config.toml
hidden_size = 160
num_attention_heads = 5
head_dim = 32
rope_fraction = 1.0
init = "uniform"
schedule = "wsd"
decay_fraction = 0.301
max_seq_len = 256
MLP neurons of a small language model. Each row is named by its layer, matrix (down: output weights) and neuron, and shows model dimensions 16-143. Each number is 128 + 32 x the weight over its row's rms, rounded and kept within 0 to 255. Numbers have three digits each. A neuron's up and down rows have the sign that makes its largest values positive.
Before each neuron's rows, "fires before" lists the tokens most often just after its 100 highest values on Wikipedia text that the model never trained on.

fires before: "an", " /", "ir", "ro", "le", "ose"
L15.down157:171073134152098125105166125153093108169128129162118163134123148138116108064149083153099147132136113095043139107226118135108120163127123094144201152122083117171109146096094123183114126181128145086128129147161138130131083151076123168157116165102137106162083088075173187155057159103130143095081108141105189134109146073109107134115149135106140089157118107146154136126120103116119127093112

fires before: "ear", "p", "ul", "id", "ult"
L5.down392:169097135112120099139092108107106083128163149155081098169059126115143080175106139106131130099148074151111093065222142129078144098119094143199159199153143160127098138113094142153161137111132089071134119153161109086145110137115098144157141128138145117089094152124156077123127102167134122104106127112148124152158140139150146195089150123088111118143104058164147126144116111111136184116118

fires before: "own", "ed", "ers", "e", "ing", "ow"
L6.down193:125119146092129114127125119150110137121137155174159134173165164090123080138206113170191072173127138110127133143178092097098052101152134070162132125120164146114102155123111109075069098148084167142130104123114162134150183091111118122146156166146091157086076153116076103102154053153121119164124159106187170193094123171145152106128125108115076136116150089089098125120131092110134079132131

fires before: " ", " —", " A", " G"
L19.down313:112143160130068104159122113131152109115138145080134143154118129106143161154095156146128087117118146104103139109028135123124046095057164119106092142141126146134114121138085108130151115127160126110130115149130085150132148087138138129104118153094186121137167092146106184164104164147112153129155123097121109100117111116080151112143193149178095161150075137152155121110170091139130120132111

fires before: "ear", "p", "id", "ul", "ult", "c"
L2.down29:179105146051117139160126117075080138125128064134109138114119114135097156178180146146122117102082118138115146081127133160141178091123104168219139187193121093116156154125140160197117168096136122136106123200143117109113094152181135168147118148064173148128136161120161128129111076147117080158177116101127100102095145107149167221125142136103102130120090132120122118107092211075099144126123

fires before: "ear", "p", "rict", "id", "ult", "ul"
L12.down442:112106122140194149111142170100043084174126120138107182148143111157165069178145087137137114145107119128148090157138122122135147105126113073141125138199109133058093163098139110154138143074177121149104085174156102126125125088140047151144095153133154123134142176103184193076121120138110161150106121200165169090152135103126141148133137095082101107147114115167099103109112095068181103164129

fires before: "an", "ir", "ose", "ro", "ough"
L3.down223:161093137175102139115137130150096121228120136172151113098166126115207107154166081153159132121149188066123147101151153162128116155150108104120118127156053132106085105093137124089153152109103146145116110124201091125135103178101103134128168105094154083131159118080139157145048176192173150112132187147078163128147076095087137183147137113193132099154093132145101119115157156119108064138158

fires before: "oin", "ro", "ear", "l", "on", "os"
L12.down305:167124083086150174184144133132143116135151199178113197112185092099143114147177116130058095177131075146138174115101134136140195140071137212114168110140101143132171141127164153119097158129091095142120095133114140086158172126082136128146151124092160151093118152122144145142123135134146152096116102079184094165098122115166158128159133136136091093079106103163138175152059069154137123150090

fires before: "t", "c", "its", "it", "l", "ion"
L2.down257:128097132115167129115151172123112094145172114113132124121139082186121130106111079128070058171147079122145158121113160130171054158171138091136088191146053104107100131113143168171148127127106118143077095155093127066127105173189122156098154146189161085104101154090088099119107177200104088118129130111149155118135136135158073114110125168152150140154106171109120168094124212145093102098112

fires before: "oin", "ro", "ear", "l", "e", "d"
L10.down89:154120130134145142182167057185136117180155185173109142152164129104189138134180185161081085148136116137136117123076137124168173159143096181125154124130124136104123161122186140112154155132137080100132114156149122052104097115127092127137130123086186164143137170159189160125155154161179115052147082092131072126098075134157144171155108044106109129097118120103117137111071116134082067160112

fires before: "ased", "ber", "b", "ase", "er"
L18.down65:104128108190157084149109105078085143137083145081171172172096167116112073147124188170100119162142196077138119126041113126192094142128141159090144094140142157214069156117104128174157169090124091116173188139107125134134121173138141158130050096096135130127080115102161104130141095129174161112154131132140140111115143160139134209123134136102119097131077138162115106094099131082141109115147

fires before: "n", "f", "st", "fer", "c", "t"
L14.down432:198145099127164137124079135147148113169095103091090136128078127153123151113130129148177116125104124117081122187000105162140120168068127164102088162160101121107174192112120108145116151156156093158090113133119117105155117121124188098160124146156126149101169153126089175154119156127135151095093133135126081195135198092161132102155142129106135164113139118083136177125146116179115154140133

fires before: " (", "2", "0", "1", " ", "3"
L18.down190:082104075136094151140139115157094134128137155129134133112127142149121124107144105087182148119113123100095119116241093142166089072111109124100194115124128064136116181133133210121148084107098120105101089125186192121172121177113147110157160149102125141145117165072173175065162225089087107085154169122127142181116095064123173138123138163124147099172080188097156120123163115107144139155098

fires before: "-"
L18.down445:109162169127133140115121103144126088135130094126094139152121097163038138134177180123111133117110150097074171132150120230113072127115134091126129153076175126145097141108176196136083174146103137085134186095104084100152104124094125144100114158182104158105091087168127149153157116133117134101102144063134120115143186173127164173147195098122096145185133104109112175145144213119142139117117

fires before: "t", "c", "its", "ion", "it"
L12.down315:134058130126160144126107126118134136089166100155161130158151043076182144103079086128081136093162097104132143161113087124095142127092162198156090130131064088152123107131217131179099134116120132132093104142142095117133133054146120094132145123162103122080112137097165114106120177156098131151132151113141156185092145154102053113097089127082185113159148147121104114084138164131088119150089

fires before: "c", "ign", "p", "ail", "er"
L21.down224:139163127134152160095109156087130161168112175186138176115082146136114140212154127101120139147134094146132131141043184132121136087143136111153108168173152137159110147121184136138113165080151153119081095181128182174129127156134150140131127106096125164124119122130095117080124165174136162125074127081130136115088118035135126183106161159171124092217147149136130093113084108070130118106142

fires before: "The", "-", "==", "In", "S", "==="
L5.down124:089046140167134129094126127094105089176142132184059058088129115193088109162115112085090147101138107157120207094193154130120114108152175125116148074145121119165080113109134131184132147142168105081101094076099161143137102159096116121111131165085117149113132075137100154140154132117106128129090120086147157140097143129180128130156132097112173100139051174121165197137113148151140147137127

fires before: ")\n", "i", "ul", "re", "or", "\n"
L11.down415:089140072119126150090185113076122134161151186143118107112119103136134121096091083119160160136110100169124106129195140145126133126131107117106099153075051081149179157172175081070102125159086090139138122129121104194112152166132162089065159100124170205188188156141116143131169184135101099085122148134147081149105104139112198126107126103182137070122157175152091174079121115095135129104170

fires before: "i", "ot", "ul", "re", "or", "he"
L20.down329:105064128189157148126111136082087136166114116125123088184164080167152232119161076135148116138102138175135047125120126119135153110154071114119120150119157082147147144143197106177118180145129070156183141161110163092117099161174109136110116146088126180099140075129140176176119148071098103100099115169155125169134161158091126054136103123145119095093140143130153154092068121090077111129119

fires before: "c", "ign", "un", "ice", "and", "ic"
L2.down80:156080118076139142107100095100128149186133125154070122144066098180122082133121184112147137095126089145094151121086149154158172087163123120145135106194135093119112108097090154178158091081145146132103064132121179065140128131139095101129142201124142140156100153183115092113116095134109126123072122125091159081070114126154111106092142173105140152182082080144152089123061137087121127091096

fires before: "ber", ".", "ased", "b", "er", "1"
L15.down402:132099100145124139148150119075175149110128120142117170133128139117114078147150114117203125165159152110135108110064133127167136140162117138171161106154093162129123124100119087147135141077129057093142086115119131125166093151164112140173112088109130137137092120092074103145134034144130150068127142106122062111216071124112085184120079187156092078158124114109125068139144068132104192134188

fires before: " ", " of", "rict"
L9.down3:122106159127129134137070135149101089105121116100088204134176092153122105110136110111147122199137123131147181168089144133144143092076128176119129180125136082108113090154099138097097183159126093129131151156165129127123148149164131085111169175146143102151077136136067114110167062090124182146145091169122134167143089156034115110092092099121122094081148090130171098074195212101103138111146

fires before: " ", ",", ".", ".\n\n", " of"
L19.down204:143163128148118117115076179135098074107104088147127105035177086079100098111164071143137116107087123133102204150135117202097065095105103146122127130126100089155090117119083098168139113122085103112122131143163133148141180138127122120144150116143148144166038112191088099156158144145131191122127104157118125173166134112122117092136101143133106105186118131126184128137116122102148095105189

fires before: "ro", "ear", "l", "s", "oin", "1"
L14.down92:162117138168164159168118135125164132191144167158145121175136131117128118104199162146117117162095098151085136054129088092116138158097081162141131070147079137152164133105097184126115109137119104189119159147131053099203179057076101104151144195147186120181123112132133148084132144139134166089107112075147130140127110102150132134119115151112063107146094121150081128076130162147113112186129

fires before: "c", "ign", "ab", "p"
L4.down365:192152104120149115082088118154097106125109176149094111183060121135125141139159198141137116126167158141134140184087168126146162045172119155106093156181161154134108085102122142117087158128147094140146076196158151097119153167160144118127123111137137119105134127112166130138132126136144085115129116071169088110175135095215126152124175143111157156185098119148073117145080134030134121097073

fires before: "g", " the", "v", "id", "al", "-"
L18.down44:189141167077167172112174106134137089168192119201082097090132096157088131140095118158119113072156097092020159139128091109140154063078161089096151119071152095144089152173137105139146160130099100079128083078155119136118088099097165088108122171097128123117151112130155124140044140072156115093132145126124075094116113167132084154166130070156117138134141114159112145136144160158135107138163

fires before: "ed", "e", "ers", " to", "ing"
L10.down428:109091139096134088129167110074125151117166103130133152134110134178124159109136066116139088124136136096093190102176210136113124133086164109099131119115146100046164123113092194189096134170116109086142150120119162094150188100158158197164143117133145156159187143087104145145142146102155095137138136100176177183077141151169142103084159164112079090153153133105145162133166113151156149158104

fires before: "i", "f", "form", "or", "re", "ul"
L9.down439:091140114114122126114119133165144147177134125137103037173137085162170127184097060115186137112150141143150115122112105143085147106123095096177140126117126116132145210113113121061077131108134057150127090151077131135117112166156180091163144081140102099136160131139114121155132194110112106099101175152132119129179132072154157116096116120062080045102067139100142103109098139144130190109129

fires before: " ", " |", "s", "al"
L20.down110:145125127097104082113139144152132187098157138125178150159093152103145115146126192097108129140115125146156135105255063114124127131092159110158100159122156152105169114157120198049146142118099162087154136119104199121101171174080135146119125117187185138147123128105144105109127102082146117138124145139155142100122132209146138121144127126035058135117143122164142110143151118053158126167148

fires before: "t", "E", "W", "y", " to", " the"
L9.down375:167122150129119126126144147134080099129123093144158172121145116131097126163148105179062172102115142124162164176081158118110158173181150152079110192128167087172148101095097057120102222082121089116103183082164069117157140129126154113137134095138116108105123109075069125175125131148128172172110140109101143123143121127123117168088179162054180128075163199098132140098086156153086089119116

fires before: "t", "it", "c", "its", "ion", "l"
L3.down11:174080102125166104137131183111117091185163102127076070137093085177127147126120135139063124114194093121128152168084158105104074150139115137095082161156099143100107128128094149172120108084115112141110151115060118080110135108177136141144137132134157078103135143080147097128119143161080056123110138074130179139142173141148050118138111156077090134171107171114129141155144197154098177145116

fires before: "f", "c", "form", "i", "ul", "ult"
L8.down320:197119177068074127127145152151093128099106170118103150224085124078170151124201113132104195109148132124118136173176140141112147054112161136192163130135095135117151119106145128137117165093120130173130051128188102059148093115177076118136124157105125155162087161106169134096162112063122105085133127120152143126119127148147133155085111107077143113076126127141141142094090152053140129151116

fires before: "y", "ry", " \"", " the"
L2.down87:165166129095100128148124190123129131154115134144159119076157127135055136116126154157161105136138141060142115120059193121088098122192088120114102148157118152127146133096139108119081200167161189144119147126210110132152144148133133049091124092123094143142148191107096195155157093122116141125151186063162157124124117087109124124087163074051167122109128165100174153100112109105161140136072

fires before: " ", " |", "0", " m", "–"
L17.down367:156179094116175106087136110171090145133169232177111184170105146091148128128150116094137103155115115170153143111255118146158112136101154114132121141149095107157126115099135104103182080129171145084135064156171134088167163108136129113166098142096143090124139160130178112166148137107143109155142207147103099133123141148096128109166164159083124136088124127161103087121097135126132125137136

fires before: "id", "p", "ul", "ult", "erv", "ear"
L22.down120:143128114087131155111132116121120132123159098138111191143141119125080113180149188158134108104139106090174095107061109159132119051093152094164130139144207080106115190136151122192106149105124124116087087145098163159157173128118107133164128078121132162091129156179128181104111134161114114142068126183100167142180183098083171181182120137140120098117178141134076161146108136109130085121133

fires before: "ed", "own", "e", "ers", "ing", "er"
L5.down320:061089132102084118115114101122129137125105147163105135095181114094114112114156097142109123103118161105045122123175087122143072096101152128148104139136084089139182071081131120140057127124106125124124075072149164148162159087102159168164154142164132047129116132058117106138118092111130129126146123084152146114101115134164155130121164145000109049094146083117067140129151121119129099111105

fires before: "i", "ul", "re", "or", "ore", "ate"
L18.down259:075139116119169114157080128134151111137190150164140147160163082141126175137088062139105079135158126127126080108035216098157130077131120157132073105128114158152083151184129116093117156140098073157150144194094164127095117180157144099111149109125150136100129162104097146143177155117126145107154114153141120135115129096094173101110157106203096127124138118120135143123027086157144098136147

fires before: " |", "–", ":", ".", ",", "\n"
L9.down172:041114120130171151146093109108129114129162153113165146130091138082090127115141080145174117132076126117053100130244111143084118161167144116118114090092115148159153185161120144108129155118119099094146081173119096097188171100099121165117148129109106153125147110135162162152164142144120162131112160072022114076073156145097137119096128109080074157174156117140125110115124098144123150126142